config.yaml
num_attention_heads: 4
norm_eps: 1e-05
positions: "rope"
attn_scale: 0.0884
tie_word_embeddings: true
init: "uniform"
init_std_up: 0.0411
init_std_down: 0.0411
weight_decay: 0.0
max_grad_norm: 2.0
schedule: "wsd"
decay_fraction: 1.0
final_lr_fraction: 0.02
train_tokens: 311200000
max_steps: 9498
MLP neurons of a small language model. Each row is named by its layer, matrix (gate and up: input weights; down: output weights) and neuron, and shows model dimensions 304-495. Each number is 500 + 50 x the weight over its row's rms, rounded and kept within 0 to 999. Numbers have three digits each. A neuron's up and down rows have the sign that makes its largest values positive.
After each neuron's rows, "raises" lists the tokens whose logits its output raises most directly, leaving later layers aside.

L5.gate1301:408486466503522501577472560520625460601597515512545568524540490404503489481523527491525519430484585535497476524577406534505467434511583452543583569454489492525501502425563532543565475513467511435565624588459423516482504503475432527496425528498478633476512512556392479444577446493543418474534530473446555419537471520392545496523497456447494501506485479480482515471518567450499524422547564438498554599518610510462448472470495550465420441535483491420520531522519564529539454544526513483489533471454531487413560442525419524428515503572582604424494513376444464571391460483537557537
L5.up1301:494534475551593496626531516473553443659558422509568396521503566507514520508558527520480517485549460441501447483514538505385345459488518434471486595402430533502530585459598466483445493504515543540579535493409518474569450470468457627507407565483515426507529502501529466494491479538405446457465447576494511509563404435486520549527507509449468453559465527417476531466509509503506622452533628473535540544530559491515468507413529480396450445433423494504585468554480563546536498477548594541456444517488462502481487489561547487417607472511499567418558468510531515475395443588528548515
L5.down1301:403472562514571576500407511550539516539602517418489481613544510504402518457573522388426532516579498569429553489477492512465459458568542460622571517443512552472463544448502453410513445543518541459501526514444535455524495489540522537545413556462504527548517578500497472385542478532529456477401528446594540532505449506449531483473455476528578466512501516419491442484553503491464594462501537496542560496520629561507478470437446541498547527421488509480493500555560563464512453526478504458402488558504478458481563510538472540387481565501546472540513454484446474452541458429518536470
raises: " months", " days", " weeks", " hours", " minutes"

L5.gate457:489421494539554468419569541472442492503489559474466514471469488503539488514577457520493455429496571495507472497423501611434445498469425586510576558454495493429493492424510531520483474466403475488504537561450464439544479497506422480497501365585473450540568440593520555559437623506468491508408498520512462480485459613520485479457558521503524525514506500521398501551526611503472541423471498463569463508490447415453503368515564482546545532400464525523616561551493506439465457481383498468498481442544460485408543390616435448495494568543606462531503541473550465451484489500490501670
L5.up457:479557506466488534455387479582561516564491551463530576453511508483341555561452560609422437570561519494481417577558560466467446452514492449457602488477464578415482491458460536466435473477450416449532489448400521558555498485499572442493547560446579581575491490563514438402518437560565537556507558504495505504561481465482534502465528468547442562446438439506551505581441509516579514536537415415537480491485564538520488588527580596599468544383502456475519541512511509562543398540532517631528510524454484413467550469469541554503445525497374474566506536519554428575436473521487481504
L5.down457:497476499505441507539449421559585481558474644487465482452537461467557540502585485477553559560572465592517469529564548567556413485508526527445487498560581443502576428576537445441543482594497604493447464448557439453489488522520489564467476476518554539483413525544495478510495641482394527522516527417529528450461479402487526498420524461492435471545454541530491518479446484567514540378463402542460500467541575564554532506564481487497408397517538408423520479473553508430426452499525482508513465425521461508475513441426520506400638518423533522424540457514439448533551511462587547531
raises: "ity", "ities", "ism", "ias", "ized"

L5.gate362:527562591627482466468519475480478455527598485493452478494465619550488509458485540491549521440492553490416506524452466519630518519462565419494509532518471467554500544450414483523408492556485490505483539489408548484411483482515474509530493509387520458514555552546460563424579479502491450484551499413481580502490629549508461517391599517627527502600587434453513478469526461490524572501544449504543537475519471462586485501405552425483438484504479533499513453457554493525523571552536453560538488518555467525469536469458526554485542589408470507559579436509509561587429542503489452526
L5.up362:522540526485417544415438528491509592412520476481461524524436493517515439437462510545503500444513479482495534493425456557408471642429517481547529428524350466578431590502526514515471495460498469477435507477469515455547477386449512409517518480530560428603544495477581628455530541568449400426480536471557496547415476510431488517555513496474524541424412660452481514399520453509546517484449447572474462513605517532473463519457566437504471475521503575482536438499559483493453538584490488508496486570474506575543522600462475480562496591540418438459574517420557540514490480383511527515
L5.down362:540609465467476484509556521523497598480446534487504526614556502495494498485549457537473416587551485501530587497567438617427486544530451450548531475519568485574544540500479520507602488554570520476602538383399527479428529595491487487590469417508505492545451603484490552508478474462457492513483463456428367478528515498581487464478544529522524510455416459493499450526550427443480412548540423499424390600456528528433476520456442427585546528488477447518539536542419509496453527564435522483413476531640433586445522517443575445499488517505509481473528581496553408538457443539527484514
raises: "les", "sur", " from", "enn", "le"

L5.gate919:522553437558558481496545417535371554430545469505455564566448503548546470508519467594450551496508561511497540449495505478474415495481440501418456503538572425459603454532542455489489544578500540578485527428525510421534475362486430456465510489530468533469471493462549401449630552498561484500549512439460430569555484406440623500464511515605462483486460478506526509513516483483430466502489534577445472539457444556449511503577524558478559602526571468515471516454492592508515587589416556519542459546509515564505558472466546443482556601589347476494522483540497477475547500548544535552
L5.up919:501489493501524494493519502415408497438431504525474548591537500541463498535595509448484456445474512519487536490529548456441502483473443512427427521457587463460516468549525481428481503448422572516463485504483580510421390429497479534492408450509540512485550485446580479408500510528557412477634549524593545523466480401518484540453481563524502495544366414543582510571619555577482520404554475530529466511544507528494500472551450488504490477436513446526414531456484530576519583543455504482540421517581525473493483416491478500451483491584536490542526567509556466537571488558502491409
L5.down919:488455455515462394505487572504455537413539467475513505519491567483579423504577502555510398570451530548524430427484504515430445444504428564457488442501474496474499526557552495467377527474557552411453558517477503546506428462593402575399421443500502476494557478505591495545474599574450473487435510552547509510485488547532454426498502562588496490441460508555525541574538495566399505541441530454592542434497484449466521480493527582496529564499510458504533471445509488517486541427456505520530530544484499522539492475512504538491540415427527544527486568570446440454457510481511496507
raises: " Ukraine", "stan", " Soviet", " Russia", " countries"

L5.gate1114:545458471540474471455408461471484568476486443546489447599408524510476538522579473468541501567552580461433456516489545433486518584495603510598529464528577453532518431538545511526463542507502475453447640500418530461506390472452595469409503523447484551525487524498411522442445539434481457539573569442565477543511522534499510515448425470435484455506486516512545549484434496514520454494491526574549530516489472465460565452450498482493558540382568479541406414524426543558534505523520539450518462553495514516505525444489540401544551477471488489597398457604493519395572460459450530508
L5.up1114:428467465515429490478422529579507550560505525540501556528572449452466506497487407522491470417507490507517511468421495478489568529460532424480401486515534554622444520460418521440518516548447519549613532517519565485475426519405520448496439548476487523527467477400559382398486557486495449464517431460647449466407466458529484506513461543560435466506551456456458550475416523423466493542479386546487493524494503410538510444577441533575499420480372525511525467472439583473535521424595501505587519569473572542467450556526519444549493539498566453589535438488465523518521561512478489572
L5.down1114:529595597476425466517509549507602564509530517473387445469537525592568470574527489480418387562448502476477461584549469427441561508500567470513518463475539460443448448557533459569535506449529481442419552510536492474560417433465476404453605421469543570429519522486501502488470592478527496521589505501578592485493480500522508423499505478513473515481585644475453474476508518517486443516487511454547450470500442397407496503508419423463506485515530533522510424581417471526460536490463490450646381462488435495515523483549486538587561514437501490460489424401481433533477569451462505511
raises: "iting", "ites", "it", "ited", "gi"

L5.gate87:574515473552543520468648537447504469451537408522551439517526485525487535453421560531440533466557453544523531539533515552597583498527558498496471571484490488552419592393538391462565477485557441491530513485455490437515503463543510479435509489418482489490497496495467524478540508549454575478453462458523530529548468441497526494502587501640605498442552472432565433545457418490427523509476586509544409490502485377494589439521569518430612519526478451511491549514547433466463480513458530484555540544509399595466564535542467529373457609556503515550546435514588675557475569570571510492
L5.up87:486434501525535532520448540557540408487434431481500500441476484507554431506442488517458478485459516524529485538610546471524540507431599516476448419477505514513527549461475546451508588430475465465549501450482458521522565459439444510525486539444466545465464458506442522440565520555425551477471409475427532521439561546460523631581603526587510588518500523460572468527536519556513456445487533471567441582550533416490595494482547463466520547481525468458525520523501537455464502386400569504510513410519463516423561547447384511449496499508466488491523416610611550553445559505500396488
L5.down87:585515532411551535471558537522548445445574472455540468464496437411419478508497550515428436455493480547504553485537601493544529554485500445531579482496477530483511465461469526458535459552529447424520499446484500420464545477585467507473469470429501466520496498567417590505533526460479488464551461508442528578563518455490618571424477494617523468539523533538511549490462530468445450551531478526466474553481536408442587476526437508346547478559461481525446426424516557462579472584576488470555452529551495536507506454449448435420474532512483483454444419621526540505503546526533533545
raises: " leading", " most", " Top", " best", " Year"

L5.gate884:448419483468541547421460496540523484532455450466552590495459496430454507503481441581410414422562436566503516539441545502516626616482581629439437481524557487526549510534478497592475523463432526540558482456519518444533461521478445527448451408432558540492659553503492417494445534660557504440450571494552486480541513558473400599497505404519511386508529491502494479527495540561514488535475523497528507513465455447537546459504408418484504534462474560465474455455504476583540576571511503543497575389415528562537553510405426347466412549542506497469538546520472532533497523516454507470
L5.up884:486497520427469516515454555473452482459415532479566496588492402483552428511432528514402481615458526482498496475383558489523547483412472506525455412549588569447454472504535444513587452455391501528585479438531401501454459478506358486491480488344521467550429548561526477491547458470517527493573570493564535490559559510512554478453548452569473530496504459556545497484463546464502537465558514386584466550497502580441443440475448481559546467651546545490431492519542579592495486556422489516559493495496543460531573571442415406445537512510487425619463563486601514465566401537459540491
L5.down884:559453481517540500505433528430445488507475517533523495559527460495490518559488477438414508482496520465502526557541495481409519545450476449566540507541514402456447558474508436450460512492477477423489526428447558410506456529636470490403533415507511481500469535539409528457492527504449472464482603531456501456451569524463481550477433496473580516518599395578434491498530395490488489416521523533550453450458509465520492468483590445503525518420491529471434427558524581550431561508466523426469501563458512551579443495495466505442480414548539505442447490437477451460516453462369539504
raises: " the", " a", " its", " an", " some"

L5.gate220:478585437486497569380509470465492503523424482475524534545516530447433543537530454375526596538524532471479526447527461423550421470479501519437356469492439430463457469470464435567505590536548476626549519528524480446491526420533533427534572465536506506467539525490503451563554445489506521363585503596519517534537574540510426561554375437596465471528621494424586456582468523522510427391506559433419431432531504437516522575519452480448492430510519488495546491506587507490411531573495491445478635488499537418586529493406596517523471509519444608572498550537457502449533472441443499582
L5.up220:514487543373534482491518546490553454551438494519547429469458511477547494410504472569538445522436475592514472514576433461578415469516471469431484517444494576496568572473460504608485456448561551551433504512445539520526534492574547578435488473578468634435498474519510561546468527513450551564469485504562476491512521494596498592556538554522493493521423501459429491561558516417469440461445493506431486370532533464492533483463508522592564541439488517485342578546455550495536505516519423558588462584466504499492493471575505555479481498480541524428526533469462498388464558562479479478
L5.down220:514517489505506574436520486494530510596492562499481503460498501582554476508442427485445554485412555459489492463469495515435515434520474609430412476511518449466519555436516466512511562542500456534552486531474521482562428520470548531547463454464403507523512478410491465553501521470452513522536474468523526432499480496548517469546577490511459476470411465507483491561525526549583511425453489364463449535518508627591476495544499563478473497485499461459545498579553545501486464614574556445492485448533469485556467509383423529516542503532600556516423581503402490433582528537500519619
raises: "est", "ft", "ector", "tor", "erm"

L5.gate982:405522505508475561521590461454471405513509526460477549501430476553496414517497598563487503418399483530492480481494443420503503564483537438432427553442487472567493539446518383464457471499514605412530522433483467496509502534534469469446597476510531552574434464512545523507470508551424507460509520476392489506444468436458568500451555466495596515520556495510567498545552392518482544579344468478491456451553527542450534406493471414506469446456493450542511527490508541488530409493470475486471567571551481490549515527495520394501448606504448513467426519472500445499452480484567541474
L5.up982:510441476498546414601530509515558380517488536478464516502509496464543414528549511502456426546464502520539461513599524493484464516544588485529511522523400495376541443528509514565574482468482570544530528532529393438463405489496574461485526480557489577581552419547488466472515441548513464452593552526416473548484503495544501469468472514460552537550493473519467561494485482477515509479520455461566522543545450485523397477535529445571573442522520517468443461480512493490511451486566430484441433598489414470482524478474459605576457556488511403523483562490545548578420532385547485505
L5.down982:561578442515496515459545567541474497520535482582545519477520540504459549465558522445497438563551451458437479394460558480550419561538526456478487526503510515424523525449555464539424478542460514505495497558433519431494590581463410605491465439543476482560519473513548550451488490503501507464469542495392406563486535519606449526545504513526569560502516480603514532537462465545431546532445516512444405567531508633579495500605495563532481523551635550453513477453536475505481510412533521489497407587575442416549565522491575529503555425535470460527462449406510546474612506544416528527
raises: "hip", "ial", "ition", "iti", "iment"

L5.gate261:552535506577510569442446493466482535391506428515508507432502505525548399553646460513459440457522541505486388559530580529568516564502426445471521542635583482522539542508444468450464510536508541511432418480507502425519554448541438449486500421521537518470540454486461525569525403488447544510447562356507408534449537599481437472531484386487425506500482533451579494483529448544513524531441616516576477540542617522494445521476501534422511530619520433506491482501602505544494442447492458474571491507535454455509597492505487588441549561578504508452585457520425575516483496596512459490
L5.up261:486477499490487474488495513465449480432522349518454482492431402570554397481491479522486564523588529552535450514485659482472482496487506540494506568496503456407599591417431468393507531484559609499455516484528544523578521445535447551537419504518582511512477469398550514522455481486501562522453661389505460484523586555519514428531490439498484481465403488570432521526495463569555533562458541416539530495530501507478485557490554532454525543529610498527528482466575427548418462414457568417537447477458500402519475551492543450481523556582491485505421455536519517483505488530473573517
L5.down261:626515536554503526420515496452556502443536505526520371585516523506568476563495470524536541457453565572489511514532523444481492454466555578568499444412465517464488460435440427452415586467594514453487498506593560577503623477516482442560406545439520458519560432590543417509481512453550456444528506408483584509501520536516550570524495532443507518488488453476517507450435466539429517501470497493587450437485536617507412583431528477525555475519509484506454465443526446545547392409480547413470446616509516458384513450463567590537472470586496520533393459502428495529451439475487502501
raises: " actor", " film", " characters", " episodes", " television"

L5.gate25:448475407549519518461443418477445563420538558510449553536493542497598496453508445448445450508506514483402513481563587494399431469505468542541446571580606496530434537504421463508428433552446484524419502384527542539431500472567527580446466500450495523464508464556511568442506470521469497483495550381547501453566496398504447563435534538469573463609484454499402523444449474427477530545492558552482483502471557530505554481514448522513457476519424476524387535508488490483533545577547425532447475476493456494461470547493492611396568502537513491572541396489580496500463555484436486429
L5.up25:530596530458455545497577510439536508498510510583467581449476563476523495508489465486505482468476599512422514479500557450519375454518494558560580567473486535491509518458404511544520481466514437560370513512457551496405419518539552511562465385499463469531546457528478509456556485453495548469532529468434606423416427385563464547502467500520507493553565527451420456560524604499422465525462541570534356483524488529504478502485420467544530581502583569504494469511509494504577537435491484511531506459445539502399484535568507522469598465496554520543514400504577538529460428502436471509
L5.down25:431544538559462484505477451393469507430565507444527519520550571436508551577461414497571411473499559467455460509493548477577493465535497515518563464449524533534517499454426354472381515465502512542438544461568578518459454573451578468552420513538434495452503466518360531461479486503497510406445600455485583443528467412520465453504471420537638439535536527504486568508528495435482484481500570480562404523465572502517490476479644476541487514465541510461504391455503480432518579510446485580530589588388477576434491604490496422571599509563517508564533466490540433538498486477505517473
raises: " Bh", " Dh", "ava", " Hindu", "ach"

L5.gate1257:591470474419567441534445526511411487443551471426476527471496489501508583493509547496578459465389567509566556573454462418554521496476456480560519489459426562480486540571420498465462394495551516359498608598489549506578452499496499438439497506546498524385498503467449535499481593499509500565487531484499479528435459441474503507463471540475469549515510487508539517531470564501458461512479499489506504511496512486574595472473612506512529486462517485552477564507452447527516577525445497468464548541542470452496403502540466542529391437552529472498494429578600527536531491372520532498
L5.up1257:594565535536400551463518559540585405532424483491535530458485493476429533580549453494614573502478434515560524536537378517549512530489450490556590462463424417430442501590551366489511471509502490565504511505466500545494472456491430490535494540450504465476480432510451605508507445449472534518542497540516533488419475455523496445440497481506495484425606458503538517531487475482490434431462493528527463551520470541552531401553539534494470476475495518488601482469476541542510544465557495577434579462502424491573519479597488463421532563531483484458550441503528535469499481513438463477
L5.down1257:470487510498487436430586589470480433517483432474546551441560616537520435552523569481537418429462451483537469483477433479419526597496468560476425539533519550515544487514550518598513569515533554499517522446443444448496505516503488576533587532482536505462529452542567496480552604530520569478430529471490492494482511512475612473611532479582468487527475471539457553520552543548542484486440489504482502522494492499530522539504484496406450528567524542486483484610540499525432570328560598457495469435494559443542541566549320582503419395618469533482478544569537462428487468439466477522
raises: " was", " is", " has", " could", " as"

L5.gate1132:379490500474489545527433524427457485479519571466467492549518522611473534622480452470518491632493512583537484466529473466531497469486619472403523509442507499455547443537455491551490508469532492537491536520531452568504546483431500540453505418521442478517475520529527487503424464525538537540453454554554456406527493458517466563473545404464527495441527530554569503517397546430391519534439515543517560516534589436464526551495505451477449481539548491481563513502428457515486594488540460556568575494521509496554489515451504490471574539472503589514529510536498580436472554403505454439
L5.up1132:539515469528610452553528459398464487519517537516594475527598552549506490507485485554455505480414440584551462505515485526447449546578469495462524474462494503502475540499444474479492534637592553559473523522588508518471583628473572448585460570496426474490470561450573580555426447485539574421402529554529546455480599451484479618524566503437483521497405479583575430549524491494603439454515531538456523483503522431461533531512518429505526578608578529487489505418441479562443516487535541503474471461499473461510457467526556529425515487512528488528441458612478506359482461463495486436
L5.down1132:549447473526487492523460578414506558560545488470577459436468547520474462531477440468481524485480498572477515473464434428451494516497496460505569556549452534496624543454420520494599464470439552373512492498511505572557508536520535528508371548555454488475539539411428518458573511389444506437595461541548490488463418504482536547471472541484514570489469460431573519552557462444596447510470507529515482609452557490549437420475487540498518496497505483530527556557459579545485503434550444439415510606615473518519533568499426570452581548464553526449462572490417415439483499531531544532
raises: "n", "ns", "no", "an", "nu"

L5.gate973:498544511498523454490476439401497493507474548501476504531554507408569516537497497392477379505408496550620501483513504407564521401548517604492525550466492441504525453560557447511556523447519599504526428515368397467474555518493512428502512486496423513543474529464558408452482629395532525602510460551494548486497432518433482497455492489529554491398501481512471403482531498513494505474444550468449535554533521505486483444559528491564525489448564549452492485464354375524519520535469500429566504521440513571522503533364496474497520538488524492612469465558529543414599578504505401459
L5.up973:479442435439578475491551457487597469381496498421538513517586575421479404494537583443494580437445562544535476606424575478564539515522528495496505506512477389479476514580529497409489562460520608425500488561496465560451506549490506505517550589563466497547525515481446528494464544484525552555416540528515506552473537466591391482552459388437495560600490481530498551508543469493508523507469548481409468460555529500457531523464520560505530439508470561412555461476506460513547514635511527461506489491495439450522446622565372392500432544458394455534484583527532470467577423451542525470
L5.down973:488393528431593480461585445459511492488440528507508512336502541462415519480500503456426600574512640474543534527468508473505454460464534521579582540523435366505589555464541541519465546476514513484529472513520452509490467494522564448545520568535430389642524563547509489612450506481546493500476545471496520515589553499466450470463526499501539524522501465529519579528532440536501517453464462513396510560502419526547530385477540572500503455445515424481484495481498539495501597493427453435530411427526525490545416548516584489545437450445423616500484463507460520454487522494540483504
raises: "n", "ological", "an", "en", "ern"

L5.gate536:502482531430552457557435491550541519443495556523477465471426605474483514395518463512515435580494501510503564538465509504496449512532460484549575579489453603654504484565534518480476533521458503502528529529473531530544469481497495645429537513522463398490538459540505404558487607468377538542447534510387431540452590464506528497436470520503542569547620387485446477509395522509587558451559568365464456543453484588462521478474518493482431448513612658440479461535555539460467579491568526497454434585566526512507558479501573582522509511496539517422521578454416461478485441515442511505
L5.up536:475494493465548515509494435514507473589333551585479465513468468437458544587533500540454414416495576456445350526447512493481480413464471430479499486425477552429497523587415548499481542502492462499496476466455530628464482505468486521445534502505542510597544461458497519449480505570535451400609602480486502562415530526475429483515548515552564449554517489537479492487540505588510498503488508455543511618605617466492499499567531603618489564537475492499522443470533548481524536399589508534537524597501496465580517591557547558610536499523450493542462532501439426559543573522524581597
L5.down536:511501530455508499609592426496529569564523496521458518469468502501565425519490564435544536542467483486494543527445529506596528493552480572506486473434493469502520474459556466458531559577542608461547480598458481496599462508558561518521522440628495522567517530578525550382499546497583501500568542506510546521501428492480484505448504450470502523440484424443537489474552544457571426401395475402461503592520449406504466454644536436557537506542510522488511588523481589515447518473514446390543464471580514475594443479480540506520505492446541523552538540551526450531489464516499511441
raises: "ated", "um", "ation", "ity", "ating"

L5.gate1095:491438456497452517521517506514477516490477577528435379438455463524562486564530397497504427591515514598479528455484548502550427511508495534493512461509474554469490456469597476511560518503441540482368470528485405448465445539522604421470440540493549512568550530510539473495507478521492515546576515489491482504567518435552561559544407517492509523596477542459449399455549449549487564475447534486534485533538518511545484478539492554471517466457490485439495544477489509582528453537531533481514568578495542506531450495398568484425564410460503598472467571445531477534521543586508385542
L5.up1095:535512432521491537482532516525492457508532519385461503563416417401557418527518567416479530415514601601495515495470475515565454526413606548488472512489501498450532496478549388541466469469405445476482460567533485497476423653401483531447444580475516497480553527558565562481531590510559469529495529537490501493532491502559584568478492399447476538533461536524514457542519473503444561562499511441481563573512522443420443540522481487514524529510502467565385508457521494540495532531509563444501546540441415459525506451515522447539441476474432556519551483583503515448432589539433495527
L5.down1095:490512546436555351489473487464505418469434490535508613459521531512516541577389498618395512438482420447458471536485505455465519553564542493398539437523520542518560448520492430613459443535434523505522496492444477472457485467555381482472536498309488494502579531519541606501464517629505504434474533465463595603594621522570491385555495528544538542427568445462505540346462531573461516554408527495521556470463527527586562517522611473496542500584445483445501527459525513520477542638497520556426532436524543513502508454450533385532521407601535534422508565474473556517499558499465449459
raises: ",", ".", " (", " –", " -"

L5.gate46:480569487428577562543492464485474491515485481491371533459496458469561423561531474523509517466566550468476401560564520507532595541548552536445497505430488515479439526422482537499497549508543463478460487471519572567500426486490485506491441381500503428569554468661433474557495480499484412439484581458533476388476500519476445470503464428533610504511563552661465464507500553490470589534599532419587515489505510549489513548489581574519414520494538481529470505555372520449572504548516497539539502485526501518516526515506520506503486462452472488495485494505624540521536537466559544518
L5.up46:548574509507441436557536503517437537432507486605559521505472501453553531497615448511526512546494556557469491398467525701509514490516485583534409485475513535500511535438454570403495453518426503515476519489505565499499497535467449525500516505506547450501483530409541560564548492564547484464521473552502505526469482517461540430413481468455442543437534451478580504462533574515502580507532453492525458446443518448512504483466521454585453511450521554545543484475564441411523466576591506514474473545460469531433526507454500553520479510593373544491557496449432541549470452482561485473
L5.down46:487406482461502555483524482513506479495519493470422500463524528533480491510452599466484561445542450464522530441444442498530510478562462511573515485523549474499484580444427441481550476572532550513495571502440469473491501527575410402518510492567539487516559500561538504619495507522490502607479456521535482424450411478475498477536512521544518494558517495581540581393556349492509447435523472555501538589572589489519545473539492530470616531550563396486562474484508509563546466688527449564521551500524436470513541484483514612501497467475502453621453525461483527446478484502512565425
raises: "anda", "ical", "lu", "ani", "and"

L5.gate1113:457431478570539473490431418517431465542501536492449554535555555550517567545424426471454466461502457452602549569512460522519442553521429535507519450492588462465498580436495496584529399541518577541504573421579547569525551525470512517575565484499384453425438561446503493543519480468576495556448415482466536385533437454496519500538563450500577527455473548530561434420523573593535448508524474506544501461471529495545427473484489436415510372504399391538480582559509524543477502595470489511431474495533496493440582433560598523382538553525455611488413459577502542483504509492566422497
L5.up1113:426496441488511466561536604488485499436499436547500459401520426487489430499508441528446497460428468506480438527571513487578546473525523531507492503448440498500524563481528518477447522494508528536498541533510495475495491587492477514510600442498518528433507569462550484509540524494540474595449499519628478520483478480372472519456458550471523505531519532570511443543452537526479446542522425616520481534473488555532571583445492434573501542400454462398474412534522479430465452467405510512460579363514474550467505414428557533430519481478458459486413513496611429449494424458462531515
L5.down1113:416462518522505505444442488528450414436477606534492488473516510494506451536516468487487454475403475430478387524467530539528511461426536421542444486508498489522533438470372572518548525598552495573486422523471513420539534472438510560507490399527493467453458431456443622528500441460557490412445557466500557486534489488542500595528576559491474465526629401443445503418531485493602501484532437531488476503487390452508562469560454529468449489500452458566485610508520532500481558476468411469542453399450436597485505562537541504509493477470559444597461419473425503498446569552561479552
raises: "nce", "les", "ance", "anc", "amo"

L5.gate943:517535462460486565526606434432519494433562566611501449553494493521495467492554563464593502465502549465523428409455512555553479429461340444615593587565531502487492474459473521607448547476534480453513507442489471569475478531542486525523487532523470392584535455537485463548340467411506454472529464528513510553469515462503478525408506551477499481547478561428517429476483547432507467494569522550518506594503476451435553575482487533450522508535461559487593434475556557469574550485520471509502480474443461479490404426485486511578479513503435492548544440425467439441475502468509472428
L5.up943:572516526500580409455557563454479547506474442516537505554450516621490498539503589513437490534438555420629483421536559582553580434492492472466487485500526487497457512532613541485534446449510472475463525569602524497502534525513523641520498515558587511561514413541590492536507536489494427519514482541428518527456588417436540431401411475534550494467546557446469444577431513612480543462515498476410461572555486517515456515545484528564416508481565528520575486550554522482511528501517484516526542560429429472388561474589424512452547476475528496547488453560503536496471480452563519561
L5.down943:495457606540491417451581518485540466545491485528553476547504519598523445415577481501566513454515475551525437444538470571508464556527523554545481556480495610586423435498474461537573532442522512502489510449452596470414526427501444526506497358455537547476498585519520533527515587415511495591499456465449482465509509502552555428462382458477463500514401508390518491567469581441370593470507395596441545537527511529505466465542557486481512496486549406542542458466498547541511471523557508470503466399533507394482553474520508454462481488482458435557506540457495577527489515522514422525
raises: "ori", "lic", "led", "own", "style"